Weights of a small GPT-style language model, trained from scratch on English Wikipedia.
Architecture: LayerNorm before each block, learned positions, biases, tied embeddings.
MLP neurons of a small language model. Each row is named by its layer, matrix (down: output weights) and neuron, and shows model dimensions 96-191. Each number is 50 + 15 x the weight over its row's rms, rounded and kept within 0 to 99.
Before each neuron's rows, "fires before" lists the tokens most often just after its 100 highest values on Wikipedia text that the model never trained on. A number after a token or word is its count.

fires before: "1" 15, "2" 13, "3" 7, "y" 5, "ar" 5, " |\n" 5
L9.down295:43 55 26 64 31 30 63 38 66 45 40 45 63 36 54 38 56 56 52 31 58 38 79 51 51 65 42 37 37 55 49 55 60 46 60 33 77 77 36 80 48 48 44 54 59 43 59 53 21 40 49 77 44 35 53 62 76 48 40 21 58 50 43 39 47 26 31 45 40 54 26 57 62 57 58 72 22 69 46 46 76 50 53 75 32 49 46 71 35 24 45 55 44 43 42 48

fires before: " " 47, " D" 7, "ision" 4
L6.down669:69 63 67 49 50 48 43 63 71 66 69 93 55 42 61 44 48 54 44 32 50 49 50 61 36 39 53 24 23 42 60 41 60 66 46 77 60 64 44 42 51 35 31 42 66 59 40 57 56 47 42 52 37 59 25 86 37 62 69 46 55 52 40 40 40 51 65 67 51 42 56 60 45 63 78 57 68 79 53 44 55 52 66 41 64 53 40 85 61 71 46 50 47 44 54 67

fires before: " " 45, "b" 6
L3.down750:35 45 77 44 59 59 60 71 65 43 87 31 63 73 28 39 28 74 86 44 59 21 50 53 48 54 47 74 48 48 32 53 43 83 48 27 28 50 33 47 44 50 51 67 42 55 51 57 36 64 49 64 38 68 39 55 40 43 62 57 32 37 22 23 51 74 72 43 38 28 61 12 50 65 34 57 38 66 62 42 46 57 48 49 63 48 37 46 22 87 45 69 56 44 62 53

fires before: "0" 26, "1" 19, "2" 13, " " 11, " |" 8
L6.down1005:46 31 68 17 69 27 51 70 58 23 44 60 26 67 23 22 43 55 55 22 42 43 66 29 24 49 69 38 55 51 41 47 53 23 48 38 90 50 62 68 58 34 63 75 33 68 57 40 34 69 66 55 69 85 62 61 56 43 50 59 56 71 45 70 48 48 56 57 14 59 57 73 34 61 11 53 50 41 34 55 36 33 37 53 52 28 29 34 68 52 62 47 43 47 75 24

fires before: "1" 21, "6" 11, "ther" 8, "wn" 6, "2" 6, "v" 4
L8.down284:47 52 42 31 29 54 44 56 75 35 63 62 58 31 52 69 37 47 49 00 82 45 45 52 66 57 50 51 50 57 72 50 52 48 46 58 48 49 67 52 40 50 32 49 49 30 34 52 66 47 80 52 56 39 41 47 51 65 51 75 36 60 51 87 58 41 61 60 55 45 61 49 49 80 47 51 58 62 46 61 43 37 80 72 33 63 64 33 67 44 60 31 66 20 40 55

fires before: "," 37, " " 22, "2" 9, "0" 8, "1" 7, "8" 4
L6.down767:42 40 63 52 32 65 42 41 46 72 37 61 50 49 62 56 50 67 49 68 52 38 31 63 45 42 30 52 40 59 92 49 30 67 57 25 36 54 61 20 49 43 53 37 60 42 60 59 68 36 76 68 43 48 34 70 41 67 46 52 53 58 35 52 29 49 46 56 56 32 33 54 49 49 33 51 53 68 66 65 62 29 80 50 34 59 44 38 38 40 21 63 50 44 43 70

fires before: " " 45, " Sh" 7
L6.down980:51 87 85 46 30 43 66 47 41 46 72 35 47 45 64 71 43 48 36 47 52 57 21 73 60 64 42 61 47 31 45 75 57 46 43 47 22 60 18 72 40 62 58 50 33 64 47 52 33 56 51 44 46 60 31 60 35 43 71 44 59 52 41 42 66 59 55 21 48 42 29 23 27 28 36 41 30 45 58 38 56 66 28 51 37 49 51 52 50 63 42 55 35 59 44 51

fires before: " that" 20, " to" 17, " the" 6, "ly" 6, " on" 6, " in" 5
L9.down856:55 81 54 47 53 48 40 42 82 47 61 59 27 45 76 30 71 49 75 23 63 48 60 40 75 21 12 52 64 47 48 61 62 51 54 69 61 32 62 44 69 51 63 66 36 37 32 44 24 31 48 27 44 71 50 56 69 68 36 40 81 62 31 54 45 52 75 45 72 48 44 61 63 56 55 41 26 65 57 64 55 60 28 45 22 56 47 54 41 61 47 48 71 46 25 47

fires before: "1" 25, "2" 21, "0" 18, "9" 4
L6.down1:32 64 67 66 41 57 36 49 75 73 32 75 32 50 58 46 28 54 70 57 45 46 61 58 72 48 11 41 43 25 47 72 49 51 26 73 34 48 41 67 56 49 47 70 30 31 62 32 62 62 40 36 34 49 58 47 51 57 65 49 45 61 59 50 34 56 23 32 31 59 54 65 44 27 44 65 39 49 57 31 27 76 54 79 51 41 60 64 41 38 56 53 69 42 28 44

fires before: "–" 21, "j" 14, "ography" 7, "olog" 7, "ors" 4
L8.down448:47 70 39 45 54 67 54 57 35 61 59 68 76 40 38 34 55 46 41 61 52 47 52 46 46 87 48 27 79 53 47 81 24 43 24 57 32 46 64 62 31 77 78 64 50 55 65 66 67 52 56 83 71 63 42 40 54 59 22 23 49 55 71 51 56 53 43 50 67 57 33 52 47 38 62 32 48 69 42 44 56 80 55 54 63 24 41 37 27 45 26 47 55 81 70 42

fires before: "1" 14, "2" 12, "ress" 9, "3" 8, "ange" 5, "7" 4
L9.down666:60 45 62 50 68 36 61 55 21 99 35 44 67 55 71 30 48 28 37 77 32 36 57 43 44 72 49 52 55 84 65 14 54 53 44 84 61 46 54 39 67 51 43 49 60 62 47 59 59 74 60 37 57 64 26 59 67 36 37 46 38 67 47 25 78 34 51 38 44 46 50 58 13 49 42 57 49 49 52 43 56 48 63 46 42 61 56 64 55 27 57 41 63 39 62 69

fires before: "ment" 21, "ed" 10, "ive" 10, "ing" 9, "ces" 4, "y" 4
L8.down460:46 73 41 68 48 77 58 57 55 46 62 35 46 21 49 70 44 34 35 63 26 52 67 29 35 30 30 40 33 39 53 70 47 71 48 49 61 11 76 49 64 61 58 60 66 62 73 67 45 25 52 38 55 82 72 60 78 53 74 81 41 47 44 43 37 41 42 52 53 56 56 66 75 31 44 24 17 55 49 58 67 32 66 43 64 51 69 48 76 59 60 38 59 34 39 75

fires before: " " 41, " of" 10, ":" 5, " a" 4, " |" 4
L9.down716:54 25 65 36 57 41 33 42 42 36 68 55 24 35 43 19 30 71 57 65 80 48 46 64 61 57 48 66 60 59 55 62 50 39 54 42 34 48 53 50 58 29 73 42 39 55 84 47 57 65 62 38 67 46 57 33 52 23 42 56 65 73 54 65 40 60 50 42 70 51 43 25 40 34 40 63 49 26 55 53 37 58 32 62 60 68 53 80 44 34 52 54 23 34 86 56

fires before: " " 62, " |\n" 7, "," 5, "/" 4
L8.down610:34 71 37 60 44 52 31 46 55 70 49 53 32 78 38 34 50 62 27 39 45 35 36 38 44 41 31 68 53 71 14 35 49 38 48 34 30 47 72 63 31 34 62 84 37 46 45 43 58 73 53 34 58 71 28 37 33 54 41 79 43 41 56 18 56 37 66 41 70 39 76 48 48 52 65 79 40 40 47 71 24 62 32 38 53 27 62 68 58 49 67 48 66 64 55 54

fires before: "0" 27, "9" 22, "8" 9, "en" 6
L8.down212:20 40 55 60 33 49 44 37 50 80 59 34 36 41 55 52 56 47 80 39 66 76 48 27 30 56 93 54 33 28 48 52 50 39 54 59 35 47 63 16 47 53 48 42 19 48 52 58 50 50 60 81 60 81 48 60 54 77 55 48 32 69 64 36 57 24 55 43 71 31 24 53 53 51 46 59 47 36 36 56 74 46 72 38 49 48 40 51 58 85 59 65 62 50 34 46

fires before: "8" 17, "0" 15, "7" 11, "3" 11, "5" 9, "9" 9
L6.down524:75 49 40 44 60 62 59 55 31 27 41 50 60 58 75 46 59 25 71 50 41 64 51 52 34 44 26 58 64 45 67 54 40 68 35 57 30 25 77 43 26 75 58 68 58 59 71 53 42 53 46 34 61 92 77 68 47 34 37 69 36 66 46 60 49 36 34 32 36 38 36 60 50 52 54 49 66 63 64 31 44 44 75 67 52 56 69 37 52 63 66 25 83 62 65 53

fires before: "2" 30, "1" 20, "0" 19
L9.down186:52 84 59 54 40 34 74 74 82 37 55 63 34 25 52 69 53 53 50 46 39 52 58 77 53 51 50 47 31 60 50 73 32 59 70 53 59 36 40 72 78 79 51 60 46 64 68 29 55 38 24 60 68 33 32 20 62 52 49 58 39 65 61 33 40 54 52 36 56 45 75 57 55 56 57 84 51 48 44 33 55 50 26 71 64 32 63 72 51 33 34 77 58 69 48 60

fires before: "2" 67, "1" 12, "–" 8, ":" 5
L9.down176:64 38 43 66 60 40 38 53 48 60 59 41 53 58 80 62 59 36 74 44 65 61 61 61 66 41 41 45 51 65 64 52 57 49 65 52 38 65 41 32 21 26 62 25 59 32 62 46 44 53 56 39 23 54 57 23 36 41 47 58 59 29 33 32 47 55 34 34 59 56 60 61 44 39 39 77 34 58 43 49 48 62 38 42 45 61 37 61 24 51 51 69 42 66 26 44

fires before: " " 25, " (" 24, " by" 4, "w" 4, "er" 4, " R" 4
L2.down181:22 36 38 65 59 33 42 52 77 45 75 56 55 48 61 29 54 56 72 27 54 40 58 79 44 45 44 39 61 36 64 75 57 76 32 39 48 66 63 70 36 45 46 50 65 53 37 62 45 57 18 62 63 64 57 25 61 51 44 66 43 34 63 45 42 41 52 34 47 76 70 84 31 48 42 47 32 61 34 24 43 25 54 73 50 41 65 24 50 34 42 75 61 47 55 37

fires before: "1" 48, "2" 24, "0" 22, "8" 4
L8.down60:32 89 59 46 47 73 60 62 63 87 72 33 56 31 64 52 41 50 68 42 46 35 38 26 59 47 39 35 56 50 75 40 49 38 37 45 34 44 55 27 43 52 77 73 51 63 45 19 50 46 42 50 36 82 70 37 44 37 66 34 15 57 33 36 34 57 45 16 72 58 81 79 49 30 56 37 40 73 57 46 53 59 68 31 61 65 60 36 46 55 52 66 81 77 62 41

fires before: "-" 83, " Cl" 4
L2.down729:46 50 60 53 57 15 84 64 52 72 82 58 53 45 11 60 32 39 72 48 93 45 38 56 74 70 69 42 27 39 57 44 48 39 33 43 42 48 49 54 45 48 47 49 57 42 80 38 48 73 42 23 36 44 56 53 29 65 50 57 42 51 85 81 54 40 38 64 46 76 35 45 57 39 34 52 74 63 48 57 67 68 71 57 36 28 59 55 39 44 48 67 56 52 39 54

fires before: " of" 28, "\n" 14, " and" 12, "," 6, " (" 5, "." 4
L9.down12:50 34 70 61 47 71 86 28 57 60 56 43 74 38 53 53 54 42 74 49 70 66 59 53 31 32 40 27 47 53 65 48 75 38 53 26 57 60 63 40 39 31 62 32 38 51 28 55 55 64 42 42 22 67 41 43 46 14 55 56 69 27 44 41 56 55 46 44 66 40 50 31 56 50 51 48 42 52 53 29 57 51 66 32 10 82 66 58 32 41 55 59 71 60 77 68

fires before: "=" 28, "==" 17, "P" 8, "O" 6, "===" 5
L3.down174:55 38 58 62 52 49 51 65 50 38 31 33 47 55 56 33 48 48 29 59 36 56 42 48 83 53 22 49 40 55 51 45 64 55 65 47 55 23 68 48 38 51 31 49 48 60 31 62 72 42 59 55 62 71 46 77 77 69 47 66 53 30 23 41 54 52 55 70 43 66 40 45 37 59 33 43 48 23 51 29 66 45 50 48 62 61 38 35 41 57 45 84 50 52 47 39

fires before: " |" 25, " of" 13, "s" 11, "ther" 4
L8.down488:56 43 27 80 69 21 58 34 46 40 63 33 47 21 73 72 48 80 30 28 58 66 30 86 67 23 39 63 58 17 52 25 38 49 46 37 60 40 56 40 40 17 45 31 43 72 56 25 68 40 87 54 76 29 31 52 56 42 12 55 42 41 42 59 39 73 71 57 38 57 51 58 51 12 68 43 30 44 37 54 67 63 70 61 45 35 46 43 24 40 46 70 63 55 42 44

fires before: " " 32, " |" 12, "–" 8
L3.down319:34 41 57 36 36 64 48 62 40 40 42 32 44 25 55 60 45 43 46 43 33 64 53 42 89 45 41 46 48 38 38 64 61 36 58 48 50 40 18 67 59 06 67 24 68 47 67 36 45 36 43 60 75 64 39 78 63 66 48 42 55 75 29 73 32 65 73 55 43 44 31 58 44 43 60 71 68 51 43 75 52 61 30 60 31 66 35 67 55 55 45 50 47 55 50 33

fires before: " " 58, " B" 5
L4.down940:23 29 84 54 37 36 54 34 37 53 59 39 53 37 34 45 30 36 49 50 55 75 27 56 49 75 45 91 52 32 26 38 31 70 60 40 29 47 35 51 53 75 54 72 55 64 49 56 71 46 41 45 34 68 45 57 37 67 27 40 69 61 42 20 35 68 41 37 50 34 26 32 43 18 30 66 43 53 39 44 55 46 27 55 41 38 52 65 54 41 66 53 30 80 52 45

fires before: "1" 24, "0" 13, "2" 9, "t" 6, "ol" 4
L9.down71:31 49 62 66 41 54 37 50 45 67 39 58 74 37 62 61 67 41 47 45 46 38 50 53 41 42 56 70 21 46 67 80 50 65 52 46 31 63 42 54 39 40 47 56 51 53 45 57 43 34 28 51 46 70 74 25 72 47 17 31 33 50 81 84 52 69 49 21 60 55 75 67 68 54 62 60 28 61 58 25 52 57 88 69 40 55 24 68 14 29 40 65 48 48 55 49

fires before: "-" 72
L3.down879:57 74 72 48 53 46 61 47 58 58 40 71 46 48 59 46 66 63 43 57 52 52 20 62 49 74 45 64 33 43 65 46 58 53 44 41 55 55 53 38 38 61 57 23 58 38 51 35 34 52 49 37 39 43 43 51 43 45 65 66 54 45 60 42 70 67 27 00 63 70 48 56 53 50 33 42 39 69 54 74 48 90 51 83 44 07 99 53 64 36 60 73 47 66 29 49

fires before: "0" 37, "9" 13, "8" 5, ":" 5
L8.down230:71 51 45 26 33 60 69 56 76 33 50 41 33 77 64 45 47 59 75 76 43 35 58 45 57 57 60 51 38 60 55 36 44 60 57 56 48 62 58 46 17 41 54 30 21 09 62 54 41 53 53 36 57 45 59 49 50 23 38 49 48 71 60 61 75 47 38 52 53 61 24 88 43 34 26 36 43 56 39 32 26 61 61 73 69 53 64 43 46 53 59 55 64 45 11 58

fires before: " " 48, "2" 34, "1" 6, "," 4
L9.down48:67 22 41 69 44 45 47 50 52 77 48 54 44 48 43 43 44 30 40 46 39 38 67 70 13 64 51 36 18 36 44 53 47 40 79 48 35 69 29 00 68 50 72 44 34 58 68 78 51 64 72 40 56 47 45 69 12 36 60 48 48 49 78 39 63 41 26 61 43 55 49 60 45 54 73 82 62 46 56 55 48 11 27 42 44 30 53 66 63 59 45 68 41 38 67 43

fires before: "0" 63, "rit" 8
L9.down390:70 76 21 40 49 21 31 43 56 44 40 46 52 49 87 80 53 39 45 62 55 48 71 36 35 47 49 52 51 48 41 79 35 50 27 42 65 43 40 45 50 42 89 35 39 37 23 25 49 60 43 38 71 57 46 31 19 75 56 11 51 49 45 60 13 47 46 51 73 67 42 60 57 23 55 59 38 23 36 61 47 52 37 67 48 79 71 45 57 68 57 54 45 61 36 40

fires before: "1" 23, "2" 17, " M" 13, ";" 10, "0" 10
L3.down403:46 48 41 41 52 29 63 68 30 32 69 63 71 17 67 35 45 37 77 48 51 68 60 59 21 67 40 42 52 38 46 59 62 67 75 23 62 51 71 42 38 31 32 26 48 42 68 53 40 68 39 57 79 70 57 67 47 51 64 41 60 43 62 15 54 53 42 51 51 53 57 50 42 48 35 40 30 60 50 56 43 59 56 64 60 60 48 44 36 41 67 65 49 51 63 47

fires before: "-" 66, " /" 7, " " 5
L2.down734:41 51 57 55 61 52 56 49 45 38 95 62 35 61 28 59 47 41 76 44 90 37 37 63 66 48 50 60 41 54 64 34 56 47 37 03 49 53 43 79 37 54 34 31 63 54 45 44 29 75 57 53 59 34 57 55 38 63 47 58 50 68 62 48 23 53 54 61 29 61 23 45 44 60 81 47 28 68 47 56 39 65 55 59 57 39 55 72 47 37 72 69 27 31 58 33

fires before: "2" 21, "1" 12, "9" 8, "8" 8, "5" 4, "," 4
L4.down726:63 58 68 51 11 13 45 57 65 73 38 57 57 36 77 49 39 53 35 40 33 77 29 48 45 68 24 52 52 65 06 79 29 66 48 54 52 47 67 25 59 47 76 73 43 47 46 48 38 68 43 30 57 52 39 38 31 60 45 45 62 41 35 34 55 38 64 45 48 49 33 47 23 24 59 40 26 64 67 18 66 46 68 57 56 44 45 40 67 28 70 68 34 44 52 49

fires before: " " 19, "1" 17, "8" 11, "iam" 6, " in" 6, "9" 6
L9.down718:74 69 71 43 26 59 46 48 46 43 56 37 67 50 47 68 56 37 57 50 75 58 42 53 65 30 40 59 50 25 79 53 34 61 47 53 59 29 47 59 53 42 50 58 68 59 44 61 82 76 42 59 70 57 53 40 36 52 80 55 60 24 41 44 45 46 49 37 41 42 40 57 51 56 31 71 47 39 33 60 49 59 43 53 62 52 35 64 55 48 24 87 34 62 37 65

fires before: "0" 33, "9" 21, "2" 20, "8" 9, "7" 4
L9.down784:82 33 58 57 40 67 52 43 34 45 36 20 48 77 49 31 45 42 61 45 31 13 85 56 59 12 26 47 36 71 42 66 74 69 54 42 61 60 44 58 53 55 34 31 33 53 49 29 44 52 45 56 50 29 83 35 13 51 51 37 41 39 76 86 33 50 34 45 51 42 54 32 52 23 38 53 32 52 36 36 46 62 61 71 51 44 64 57 24 54 60 42 58 56 54 46

fires before: ":" 43, " of" 5, "duction" 4, "s" 4, "ether" 4
L8.down353:40 58 57 38 54 54 42 50 53 33 42 32 56 33 46 38 51 50 41 49 59 55 63 72 57 75 67 30 50 63 07 46 74 53 57 66 42 61 66 56 86 30 51 39 43 27 73 33 52 52 61 65 66 61 45 46 63 54 50 44 53 43 34 54 44 78 41 55 65 42 68 52 59 54 57 32 42 43 60 20 23 30 64 58 45 71 45 35 38 43 33 35 31 62 32 41

fires before: " to" 13, "." 8, " in" 8, " by" 8, " and" 7, "ly" 7
L6.down964:62 66 39 55 47 60 57 58 66 39 60 28 41 43 67 26 53 46 57 79 71 80 45 39 47 67 55 41 20 34 28 80 58 58 64 50 51 38 49 18 34 54 32 56 64 42 38 44 61 50 47 40 33 51 38 39 38 24 52 74 65 59 43 32 58 35 36 37 51 44 47 69 47 38 65 59 38 77 42 65 47 47 62 50 55 63 55 73 43 62 43 83 55 54 39 59

fires before: "2" 53, "1" 27
L9.down638:38 49 55 44 57 60 47 34 92 53 67 70 87 43 59 62 35 45 27 39 36 53 58 38 49 82 35 55 69 59 44 62 53 50 69 47 42 59 40 59 67 35 42 43 57 25 42 50 29 72 67 44 28 65 74 38 39 46 45 66 34 09 31 15 64 36 43 68 55 59 41 66 55 55 60 52 48 68 45 52 46 34 47 65 53 43 44 55 40 77 25 27 53 69 45 76

fires before: " " 48, " —" 7, " C" 5, " D" 4, " De" 4
L6.down739:66 57 20 55 37 28 35 54 47 46 50 56 56 74 73 49 38 52 61 71 19 52 37 45 57 33 47 51 80 24 69 30 51 29 35 39 76 47 71 58 59 84 40 56 46 48 34 50 38 29 45 54 49 58 53 32 61 25 38 46 22 46 67 61 50 46 29 45 63 49 46 47 51 68 54 59 58 66 56 50 76 28 55 51 69 54 47 40 64 51 42 68 60 62 49 54

fires before: " |" 18, "1" 16, "2" 9, "3" 7, "ce" 5
L6.down716:45 52 75 55 42 51 52 42 33 81 45 43 55 45 65 77 57 49 44 61 51 49 66 36 55 48 25 49 68 33 55 33 28 45 33 34 35 55 48 60 61 47 46 56 64 31 45 53 38 66 31 74 47 46 54 56 38 45 72 77 70 45 37 45 37 67 43 53 62 21 28 73 66 48 50 57 51 49 37 48 47 50 54 54 54 73 42 66 69 59 50 61 50 76 37 47

fires before: " " 52
L8.down796:38 68 51 52 46 30 42 51 35 54 37 63 54 46 35 45 51 33 58 38 57 49 51 29 30 57 50 33 50 42 36 44 24 51 62 63 79 58 48 64 44 68 63 38 60 50 49 38 60 20 41 48 43 75 61 45 51 67 43 40 23 81 67 61 43 72 27 33 57 46 56 79 47 43 66 26 64 57 50 27 59 63 38 24 45 47 21 51 46 52 61 59 56 31 60 53

fires before: "=" 33, "P" 13, "O" 7, "S" 6, "C" 4
L2.down603:76 37 50 53 74 41 73 50 51 43 35 73 59 50 49 22 31 57 56 47 44 42 54 54 58 57 53 40 67 53 53 35 37 75 81 37 37 68 57 55 42 49 33 76 42 53 36 55 75 45 55 58 43 77 36 61 77 71 55 56 64 44 52 45 50 39 36 38 38 41 57 53 35 54 38 36 64 49 32 37 58 62 41 54 48 29 54 38 46 47 49 62 26 79 32 55

fires before: " " 23, " the" 23, " April" 4
L3.down413:51 59 63 69 32 53 84 41 81 31 54 32 62 46 30 70 54 03 28 62 48 52 14 64 36 61 44 45 39 49 48 46 64 50 44 65 44 67 31 58 56 43 60 68 76 39 64 63 56 66 37 52 68 39 47 32 42 31 33 62 61 38 44 34 69 34 70 56 37 61 53 44 50 42 51 61 39 62 69 43 41 36 63 27 59 54 62 71 50 42 59 56 57 70 36 42

fires before: "0" 42, "1" 13, "2" 12, "3" 9, "4" 8, "5" 8
L9.down730:21 69 44 62 41 40 35 51 63 52 70 38 53 21 46 48 50 53 27 29 59 62 37 22 39 41 62 65 39 75 28 43 59 26 66 55 67 80 39 44 42 22 55 46 58 49 57 26 57 50 36 55 38 65 38 46 45 78 35 53 57 68 71 46 40 51 57 62 45 52 42 81 63 36 59 45 55 53 28 33 68 67 50 84 49 60 36 48 46 42 54 53 55 53 59 34

fires before: "\n" 17, "," 13, " of" 6, " and" 6, " (" 5, "(s" 5
L3.down491:40 71 35 48 51 49 50 49 52 38 43 91 31 44 52 81 63 21 51 41 64 54 61 71 43 43 42 73 40 52 27 22 39 60 79 59 39 42 43 56 54 46 57 42 27 45 22 31 59 72 37 60 25 50 34 33 50 35 50 49 57 69 22 62 56 33 31 51 48 59 61 43 41 51 52 72 36 54 58 71 55 56 61 13 28 48 48 60 81 34 35 61 55 65 68 44

fires before: ";" 21, " " 18, "0" 15, " |" 14, "1" 9, "2" 9
L6.down988:63 35 62 63 58 37 61 54 54 51 39 49 53 74 49 51 22 27 48 59 36 49 48 50 71 46 55 44 72 25 55 43 56 49 30 32 51 37 67 39 38 27 47 21 58 40 69 30 29 52 58 65 19 60 78 37 32 47 65 65 65 56 41 38 48 45 69 53 28 64 49 48 58 79 38 59 58 48 40 47 55 55 32 56 51 69 59 37 74 62 72 45 46 49 54 19

fires before: "-" 29, "though" 7, "|" 6, "re" 5, "ce" 5
L8.down74:56 42 45 54 81 44 39 55 53 59 56 47 28 49 44 60 60 48 42 45 18 30 53 33 40 48 26 30 30 48 28 65 61 50 61 78 59 58 61 37 50 77 63 73 48 41 44 70 55 27 69 56 67 53 21 84 48 52 34 60 42 39 83 47 37 47 55 61 41 48 42 28 31 49 60 52 40 80 50 65 45 31 66 51 50 52 54 46 56 56 22 40 27 49 20 63

fires before: "," 35, " the" 11, " he" 9
L9.down841:85 51 26 56 44 66 76 62 65 53 44 69 41 63 73 47 69 55 28 36 70 65 43 48 49 29 36 46 43 29 37 32 59 42 39 65 40 59 55 39 53 33 70 37 61 55 58 48 44 31 54 13 30 55 54 61 57 30 71 80 56 39 69 54 57 68 34 32 38 75 54 68 64 30 70 42 41 77 39 37 56 55 64 59 58 68 43 64 55 61 59 47 31 56 09 48

fires before: "1" 26, "0" 18, "2" 17, "7" 7, "9" 6, "5" 6
L6.down763:51 65 66 46 62 54 72 49 32 57 32 19 53 50 58 58 44 56 57 61 70 69 37 69 57 41 45 35 61 66 45 48 75 67 50 63 59 24 64 23 24 63 49 42 63 55 36 36 77 42 51 30 71 70 70 29 51 52 73 49 71 57 69 25 12 65 53 36 68 48 71 31 44 33 67 38 50 56 46 49 67 37 65 44 48 39 45 42 64 25 39 48 53 54 55 57

fires before: "," 37, " the" 16, " he" 5, " " 5
L9.down982:66 57 41 43 45 63 74 74 58 52 37 62 38 71 55 38 62 41 37 57 30 90 59 53 74 35 51 59 73 42 67 58 56 59 23 77 77 41 65 34 59 32 76 40 55 20 64 29 57 27 53 42 48 43 31 69 45 44 25 68 38 28 37 42 65 61 52 35 36 65 43 52 42 59 59 64 31 43 31 36 70 42 39 54 56 49 51 72 53 61 46 57 46 58 17 41

fires before: " the" 26, " that" 13, " a" 6, " \"" 5
L9.down347:65 53 11 19 43 44 66 45 61 53 81 28 24 54 45 42 39 57 23 48 43 39 55 53 66 54 44 53 63 47 37 55 67 31 59 48 31 70 60 52 65 62 80 69 53 32 57 47 23 39 36 56 23 65 70 61 50 66 40 66 58 45 48 58 56 54 17 49 37 36 26 51 31 80 49 61 31 37 50 68 39 54 65 60 33 66 40 63 38 66 36 45 17 48 47 52

fires before: "|" 21, "==" 12, "===" 11, "In" 6, "-" 5
L2.down640:66 39 41 61 42 58 58 53 53 52 42 44 53 00 44 41 27 72 62 33 50 53 42 50 54 41 16 53 79 74 67 65 59 89 68 42 52 39 71 45 18 54 74 56 29 62 27 35 33 47 68 44 48 40 32 46 54 52 75 80 44 61 57 61 55 56 56 46 49 42 63 34 34 46 53 32 25 52 54 73 44 53 64 53 32 45 35 53 28 48 62 52 53 54 22 15

fires before: " " 51, "ary" 6
L6.down242:46 44 34 68 46 33 19 32 37 57 38 83 77 75 56 16 47 44 50 56 23 47 56 57 43 51 29 51 69 72 54 78 46 85 37 41 52 69 19 31 39 55 61 50 21 44 40 33 64 63 53 50 66 52 23 50 46 58 81 47 24 43 32 38 49 63 65 42 58 47 55 59 49 61 53 72 54 56 57 35 44 63 32 50 47 62 41 46 62 68 36 61 57 17 46 62

fires before: "-" 24, "==" 21, "The" 9, "." 4, "ious" 4, "In" 4
L4.down632:61 47 48 82 53 37 52 52 32 56 52 28 41 44 40 59 64 66 36 14 84 42 40 57 46 60 28 64 51 54 37 75 63 40 51 38 46 39 72 33 36 46 55 73 37 48 41 35 50 48 59 52 54 57 57 39 59 51 74 56 59 37 38 50 49 29 73 39 38 55 41 58 13 45 53 28 50 72 73 55 51 39 30 40 51 47 32 50 39 48 46 68 38 68 39 26

fires before: " " 42, "ary" 7, "ar" 4
L9.down702:55 21 52 90 65 44 59 62 74 52 31 36 26 36 72 19 38 62 19 49 50 47 27 56 29 55 57 88 50 63 55 53 75 71 34 85 62 58 68 31 44 55 63 44 31 65 39 75 48 25 52 41 52 27 30 45 38 50 36 61 52 61 50 11 41 65 45 39 53 71 56 74 41 57 54 64 50 74 46 44 57 18 57 68 77 56 40 58 55 26 39 77 60 48 72 54

fires before: "1" 17, "0" 17, "2" 16, "3" 9, "6" 8, "5" 4
L6.down10:49 17 53 46 40 36 51 64 83 45 19 50 39 37 45 25 53 40 70 66 25 59 59 44 53 64 39 37 38 49 57 57 52 64 14 59 60 44 42 70 48 46 58 39 42 49 38 53 36 74 56 69 22 25 40 30 51 61 44 59 54 24 61 73 56 51 55 58 53 65 45 44 53 51 21 56 57 73 57 21 38 47 46 57 74 81 59 58 69 29 56 44 31 75 33 35

fires before: "5" 16, "7" 12, "8" 12, "9" 12, "4" 10, "1" 9
L9.down739:61 58 55 32 54 40 39 40 57 50 51 60 45 44 43 64 62 60 39 83 68 48 35 41 52 27 30 40 43 37 72 29 44 48 52 48 60 58 63 43 55 73 32 35 31 45 44 60 44 37 34 62 52 40 39 75 40 29 49 55 60 54 30 53 32 48 56 42 64 70 54 42 42 66 25 40 48 49 52 66 52 16 47 58 45 56 47 47 06 66 66 24 55 76 83 60

fires before: "1" 17, "2" 14, "i" 6, "te" 5, "ics" 4, "ct" 4
L9.down199:19 52 24 51 46 39 37 47 79 30 37 48 45 21 38 58 35 09 41 33 50 60 52 60 51 40 55 51 47 58 70 49 38 68 64 90 48 63 57 52 49 56 63 52 61 36 12 55 44 49 61 39 46 59 33 46 41 55 69 35 37 59 47 42 52 42 76 50 66 68 58 50 63 38 20 25 53 88 69 30 43 49 51 57 38 54 29 60 82 36 93 61 47 81 60 21